Weights of a small transformer language model.
Size: MLP 384 GeGLU, vocabulary 863, 4.61M parameters.
Architecture: RMSNorm before and after each block, rotary positions, no biases in attention or MLP, tied embeddings, capped logits.
Training: a variant of Adam for these matrices, 123M tokens.
MLP neurons of a small language model. Each row is named by its layer, matrix (gate and up: input weights; down: output weights) and neuron, and shows model dimensions 0-191. Each number is 500 + 25 x the weight over its row's rms, rounded and kept within 0 to 999. Numbers have three digits each. A neuron's up and down rows have the sign that makes its largest values positive.
After each neuron's rows, "fires on" lists the tokens most often at its 100 highest values on Wikipedia text that the model never trained on; "fires before" lists the tokens most often just after its 100 highest values on Wikipedia text that the model never trained on.

L4.gate329:529449489497501520509469520500509503489511473466518482507481535569532539499471520491485510494486478538477449463470528525545524523490513469500471487538518495501521483516510527490501491500473508527543501491527514526477524496498505531493469466488487518508488437443512504509450492492511501494527470505519512494455515506468478506498512530529524522453483464511499463515493481510506506472512499462511493478523496537495446484483482514489470454513469477456504473512521507533468502552464481492552529527512501490465502502511476483498439454513483528498480525483502512508490504470459457437
L4.up329:466425459526484500514508489483482522481526486468546483540497497509534524462524494492479489541536512500482518510508492465512479520516518505497477517446532518490488498526532492519544509497479505493504512495494494447529521507517478541518518494489516516525504464504503501484502430498540526474470470544504461518508529496509499470487516478488504496540465496520495499489494457529502476514505511501527493480538511493472519510466441501520442510530461467540437459546526515511536520499456489497491508448472486488461511489531462476465494531537484526509485493510494482490504517455493487526
L4.down329:451529500501509493473475479474504498504507533533503450500527479500494511440495483444495478502520470494513557516480493512526476468456481521500537526527539511501522477492488496488502510539545431514486490480481503452529530469541492489520480543475506479507499469514479520476499523508497502434502551504496472504496504509489517487520540505564529479534546515481495531518531504479482507484522491513531510509520497502481520453507481519525523501488485494528474527548497509505497506536527493468460479505455468560536504467491495487492493496459487490503495511501528566478534470520493505505
fires on: "pr", "0", "- "
fires before: "of", "om", "; ", "in", "is", "."

L3.gate126:499508488495517501493527506480486473516491505509481483511469464522504464489479528474521486555527464496468447513549463529489479544509479492531523523514507506496462484483547522500505524496519518510509505472489532509536489517511491507466544512537523519446494515508520530473452517505497517536466442490520555476503501521520570532499516471508487505514453494538529490495530446482511519484511493512496522521482451510520531541470518488501489517455549500471511469497540522483493475515511496503521483526549507474498531561493507504509523539536481479518484485481537532488515530512518535512
L3.up126:499468491524526477505513490475508511470519499464472500497499447551528505485522496502435519480522484484515486533454471453511497544526478511526520502469514494484506462500508504519490552523471541492534495468515507510484492488489513542464569491505470513487477488473467512542533551512488462526525523483527509500450563500517500504492485502503496524496462459483490537530477508488526461532541520543497507480494448504519523483478514514484455509520544499481510498498504493522474526445513503498502498495513474515521517502465522480509511511517480546503509561477500550483523482488498472534
L3.down126:521522509447456491448514456506539513509492500529502470480500551461505490505464473427567552498508554530501521485491522486478511488459460466510455496489484512481526493512493522482486491478515493498466461527509527490513502499493501500498455495481517490512502516558543504523493475510493520460484487519472480483486486486520504464460566519512499502526516494446487471471537490539498510501519473428479514482486495519492482495514500533488523515533498489505501481467489539496518498533512553512499500486509503506513502480529491449477478517481523466503486501477481492453476525465503505467
fires on: "pl", "ens", "Pl"
fires before: "e ", "ac", "oy", "ity", "ay"

L8.gate42:488510529495510516507494488516491490466475461496515472483521508485486494467453500485515508519529521459505515469481480484454482470444484469510517502497485462481516487485555507479470507491470560516463540454496487528510459520475540496513552494506495518474535493491522493537499540519499505497496505503565544487539495490515509475502479554482500495500493500503440504523514491541540498485540497494503517442503459461553509501482487516485489491506459461498540487510578490485506517474429523501502485472509505479490508473489503506465475514507539494463517509470491514482512486531493528523
L8.up42:536485471518490496500488519452511504432501503487519476493498496497473479486485500491504498492550475511471528471494516457441513536481538521517502486489478506467510482534483487478497501520479513507518529481505477516467526458529536505525444465483476507473509508485506505533490510511507520467479448531463506494460530477474505486517507496494498534496483493443492531482516524496571509523539450523470475478501500478513535481484520524454527485477523453452516513450450526504501529525503493473491497470425508516516523535511539483473469489510473483472508491479484535525499508531497498491
L8.down42:534481526454528497490507482495463529486468529509494479507505506490480508473455450463516528487467502447484511491503518523498509482496490505477510519481491521510498477526488493520559497505491478507481455548477486465519484473534514536530499477483551558486521464504569532527496460496508494473458501483479488507504465429521529485506470486552495522476487511489483486476531464507491526480508553497520512465455514475514558527480541531531530485530523478503517540449477495488510515490502509486512497519466516530507484497510501501499511472495480477515512483533512461445514496483493510528
fires on: "pl", "Pl", "^"
fires before: "ace ", "ac", "ay", "at", "an"

L8.gate34:467504520493485489509436512529467467507479427499467537493487488494461505515481514546465485488503491483559477489507486491510492518504533490514481522553497495455484512515501548504463511489464472515508497478542450487449474479503497538483489513523492477467509502476450516488492506521511525477484533492489451484509446521511466510540524495501505493510537523491473499523497512519526521503474492530504509529500485513534499492514509434484537516479538482550522473542485509481492517517508526512521482487501517533476531499510474463527480495530521523503470523501506465478553535480565498525
L8.up34:535470528475527547519528496575513499498441516492501480504495493514481513517500482527526483497457493478547510533501490518504485490500506502489473509534471475509489517501487456498437491502497504503502494493569436518498492487526519502482467480492465475485523495486472519488491471511489504465575493494485506532486501547521507504488491526484496537479480564504504495527508508507557520497440466511476531458468520478500506517517539478494499498478497471426506528498503503513498501499538525535506484524453477493493500482456515492476475497507539521521482501551486533480536526517497499532
L8.down34:493471538510498505529465493481499433494479456470519515554528485526491499457523506500501480485480527497520487526478467461487499506500482490499528513541475471494494510531488497505504507496509530519469488457493511469503454502472482412504471525487465482542476498568506522469483513545470481457503488490511488469523523519551495494469468452476495541495518539497504505515441484528507505539518485537517506519517481503504506502505501485511474475475490517498477494534520526523445499490474492508496493499519457460506547459527437485478530480470513518498487475501482500470521477478486485513
fires on: "}", "20", "19", "10", "?", "]"
fires before: " ", "0 ", "th ", "."

L2.gate42:485491501454510499497483484480485467526490472526567455477514525572467481508543523507515479529503499502500501477515473507537486532477481501505501503511497511466462476477484568537526503476541507520496467516494513528541495512506494476509436510498518515454502528486448545471527516533514516468501492530479471522484469540503499508485451529547452480535487520527458523472514493482482487544521486501485497485500492541475442511504492508522497486538530484520505478433485494483491461524507531528530512511479522511491492487505485516522513509528503529477516503505534470510525505492467495474
L2.up42:487439482468517544493487510494517478487471488522506455481453497532496492539497480498458489484473463508460520477494455481508468579470531479489483551530485500468466448491504547493512529483521498498520522512500532514515515502481507485527448505513445514485476525488509514503510532517518498487470462521482506498498492503486488472493438481561503469523492529532456523468502508488482510536511513533494467499490446521510490501513468508527489487508515492491466491482528504476488479502513514503545496506470527511500525529507442516512456498516470491480542519495503513505525522450476468457
L2.down42:467447522491517518485496494502506507484493506536495496460494451523487511470477455505494506468528448493445501521491450464468503531502514496478529521510483533510501487501489473459506510505543504494496522513499541527493541508453526513508567487525508471540497533485480510540483503507489516512486507505504546549524495493483517496477494503505506484503499527492485473485508511478529509450509502525485521513484466471525581488520486528524534504487529503508457491501491527463545470491513505465477470518546531482544528538528473509453518528544467500513525526531512521514507552459519506508
fires on: "\n"
fires before: "- "

L2.gate133:489542493512477501485488519477499520522480487466476479494456447518472498489524470517456540498490489502513520489517486514577511480515458475465495518466519497509477485501536479559540496501427526502506486514531485512508539486496466496528529486500517485564485499561509482482509505454473516437500489542527501502489505500499492495502537493465511489499479512509476478528445528502498468497513472510489490515495497504505491455458444489494470501509503479468512469478472485488496480490529507523489534465511475500454457532509500512487492465461489489459492514485469429512480514507504485485
L2.up133:477536510544490505517517516483490508489528532483514476517476448547489476511503536477499506493495541499513478494502443520494481505494497461496548514487471533474475498507503542536535487539490512479505494490492507522508478484505509515516547477507514496484502482497486489482503479492502524485503501493492522479527495485528459526541479511500478470558477487476486460482494527469485482465515496544521528493529446470474506483419506521515455512477502500499488471491518510527480515474539433550483471480573516482470509540537497478527496483529515483488480466460455487468506482521473488551
L2.down133:504452510491477505474463507503553490527492473460498472519551494528489514472537500473533518532530493491514528517519550479492521489485525500541478514487509471497492545448510488471477496504486540489485508552533533455513507479485526507449468477484492472490474483499508480507501491489444511523536492493502513495462513489552508518464529502476491542437504511477489533540507498514520472505477491486496491535464500563527494472482460517494524492517484485465519532502528470498497472521500519504472508476492527494490478522446488542489468479510491428523511535561503475495517500512512493502
fires on: "de"
fires before: "f", "a", "b", "g", ", ", "ath"

L4.gate337:521507519476485498488494477502496492489488496485510480473496457503458503443489449519536473514512459548491532476569496440538484483523508476524523570499492521488463449465522526468482506501490501485497522501479522519508544471494496535491520464473499506474532519501502510494516516508511509497505417484459496515447511522454515501538485505478521506539448499536496432493497471483513487511542469492455507478484482497525461519513503528501490480470527500509481500479483517489480510491501516507530489532497487488529514523499488514508519498521467508482532538472553505527489513519498510548
L4.up337:510533527482515505478485512473504493490508499494524488485485522520514509538523490533509468514469465527517518457472490502507526504522480541482501536503478477518519530526476513484510521503507481537498474527503465463532485473450467490523450472456463508470528510520460496480511556540498481505502547478515516523462494502489496487496470527553525514498445497540513491475512526492510474508474480466475508501463477487484471488488567510529508490503518451547556474473484497494470459514497478530475465555516521531481473502500500484506542503501498519535459488516494474470517476553476470531
L4.down337:511459500527476493508544471486477448533499512498494544497486456473484493477505501487527501471506521484475500564518504477512491477484506491546516522507485494485496453479533526479459479485544503461513534469473534484490528482492496548482517493516495530478484487502503515494495472464522498477460476477512514515489473506457529512500518497510484520517450512490455512477505489532510509455530507481514510497500517505556518527534473451528498461501500494486481500467499482520575497492522509470496481500476482477527538530523528499491506522542459432537547510521470496476479523448549511510
fires on: "\n"
fires before: "- "

L4.gate187:511506478509522522515487498504502433507499515514536502482529505504460480495513514499495551496518509542514520467553505522472460464511478461505467519507461502485473482486536548519519476544447472505447512503485500488541483496513495549499544489527541509481526441497506531512511479475526544481513502512484490495463502496515487479536483507457479533495482491509461486513494496469511544511513484484473495502497474505534443499493479503505505523508506486465477481492500477491503558521520495458503485442503508466503503501484502518547477445450495478495514470463498538503542486459519534539
L4.up187:530491513508507499477515519486498469517516505488504547507522476532503538521564521496500455532502492497546548481485504529526491464539501459486509454455490541487495474518493529513464489510488520507482515527501554477571471467491534491480517544473502499508476502570491515522500522523494502512518472473487517486510504478531536486505470522483504498462488461503491530521525509472508482532498490574455518520498482458522477498528419470522473495536482495498507516552514498532525498525521469540488521484525503499476463506454530509502528493507504496508506511498469483518507505482482489525
L4.down187:500481546505525480483524516499502557511557472502485478545517519505555496516477519501532487541459515487515489485467501482500508474481494505517505480490520524503498505515498482474483485479506554509492480510464491507502497498497526488459482480484482500531462501572473488495519534535486453526504504496493510485514531514519527547504511492530493487494506517476559497513520467489493461516511517552479501504530510503446533440478489473472459518514534507479503546544512512538517481502487475545476495504512449535493484489473508499459535464487538518504451534534496470507499467536528463469
fires on: "de", "m"
fires before: "f", "a", "b", "g", "ath", "illi"

L3.gate311:465530470485494481507488452523506511521468530508540467518463502570470501495489519502481492493511517468461452499452496525509473536491485472569495540480462487477550493502487556514577484493523493473493496500517503525456509502518553495500532528523493502493517472502467548494467520494505532492497480517521511513468526513455526532496503485489527471505500475499499469464481500521544492481509515486543499463503475518524470487525475539488471463518477472498471502503479490528478516523496519518509482526540504499490497514502482510523435501548455505506497535487524522512495482476464485504
L3.up311:504445446537482517545528507501551481437478502496538525475507467520514495511516507487498480468546521471501537453496489491551536521525485467470470482455462491538483488529519527482520476512522523495493532521526525469487497529528515526474491501490469516489516490508534514489504506547528517482499539508504508557511492467516478479499522552490496501522471468514478532502463487539502493498513501489506499496502533475524504495505495499497466510509453492500479501529496464487500487514532520488489489509499506525458492453522477519436492501585505514482513518519504542501471534481527536534
L3.down311:495512505481478486479525500471491463464501472501527433528496484511541489470401490501519525475510500542511480545468488450519495519520505508484513536466503515490489504518503490547488492500522465498512530463503527481526507472520527449513452520487527503533493498516459509470479523501494454491517537502492474498498499478490536473472512455495522481527490535459502539538494501490491504531502463500526544575505471531507514478493516508516534501502491479437505534493494506550470542519525485512497522481509469513487493509496469451504501488464508466528525509472484489489484490529493498485
fires on: "pr", "Pr", "| ", "1", "Gr"
fires before: "il ", "of", "in", "om", "ac"

L3.gate215:500507529499480494495473495462467481487465485491477535491480500527508520491455493494497482509528518492527495439556533489490448546478510480478469467461525493479504509486574514518489497520489472500526501513526498518489487493492496517472489462512500486482549471514521499482565468477464441499510516526508484491546484507481489521501486529521500477513489496544470503461473530478472494537441457488451496490487512490534485524495474495519520508486536522475508483500508476437517512483468519484537515490485529534512476504503480464437453544509501507523493519491545482471483492496536501500
L3.up215:513465479525524519502515521475497485480452501563527512538456530492504487527502541538474526482488548525508466456507503478546452505523463531484467497484484467512539494501516502509509473520508501473528520530484452503466450516496530475467483463480479510507479513493491502459449472493567470525479479513507493518525476483515475529494466501497526492517486506522498510497524468520508490516510534459537511473477488500525491530508484495460500514477496452500499488506447499477499516517533525478539512511473521490484457484479540491482455547493469491517543530478501484467512491488490530548
L3.down215:538474547471468483475469477537476493493479485464483553487493488521515488511449496512481479529540439499500500507489474524490479498500494506507518511495482524462501519501504497492516532523472456494537505528506521539507421439471508494499484516543482483494517513508549481504504470468453444458501494490495485480505479510486512482484505502520525513506492513521517517492510501498476539480487481565466508481514535497519492514521547510492533493527552515556515485470510484489536470451523533481495506473474517503489513533522452508461521511528521493516512502521524489475490550500546462490
fires on: "20", "2", "1", "3", "5", "19"
fires before: "; ", ".", " ", "°", "7", ","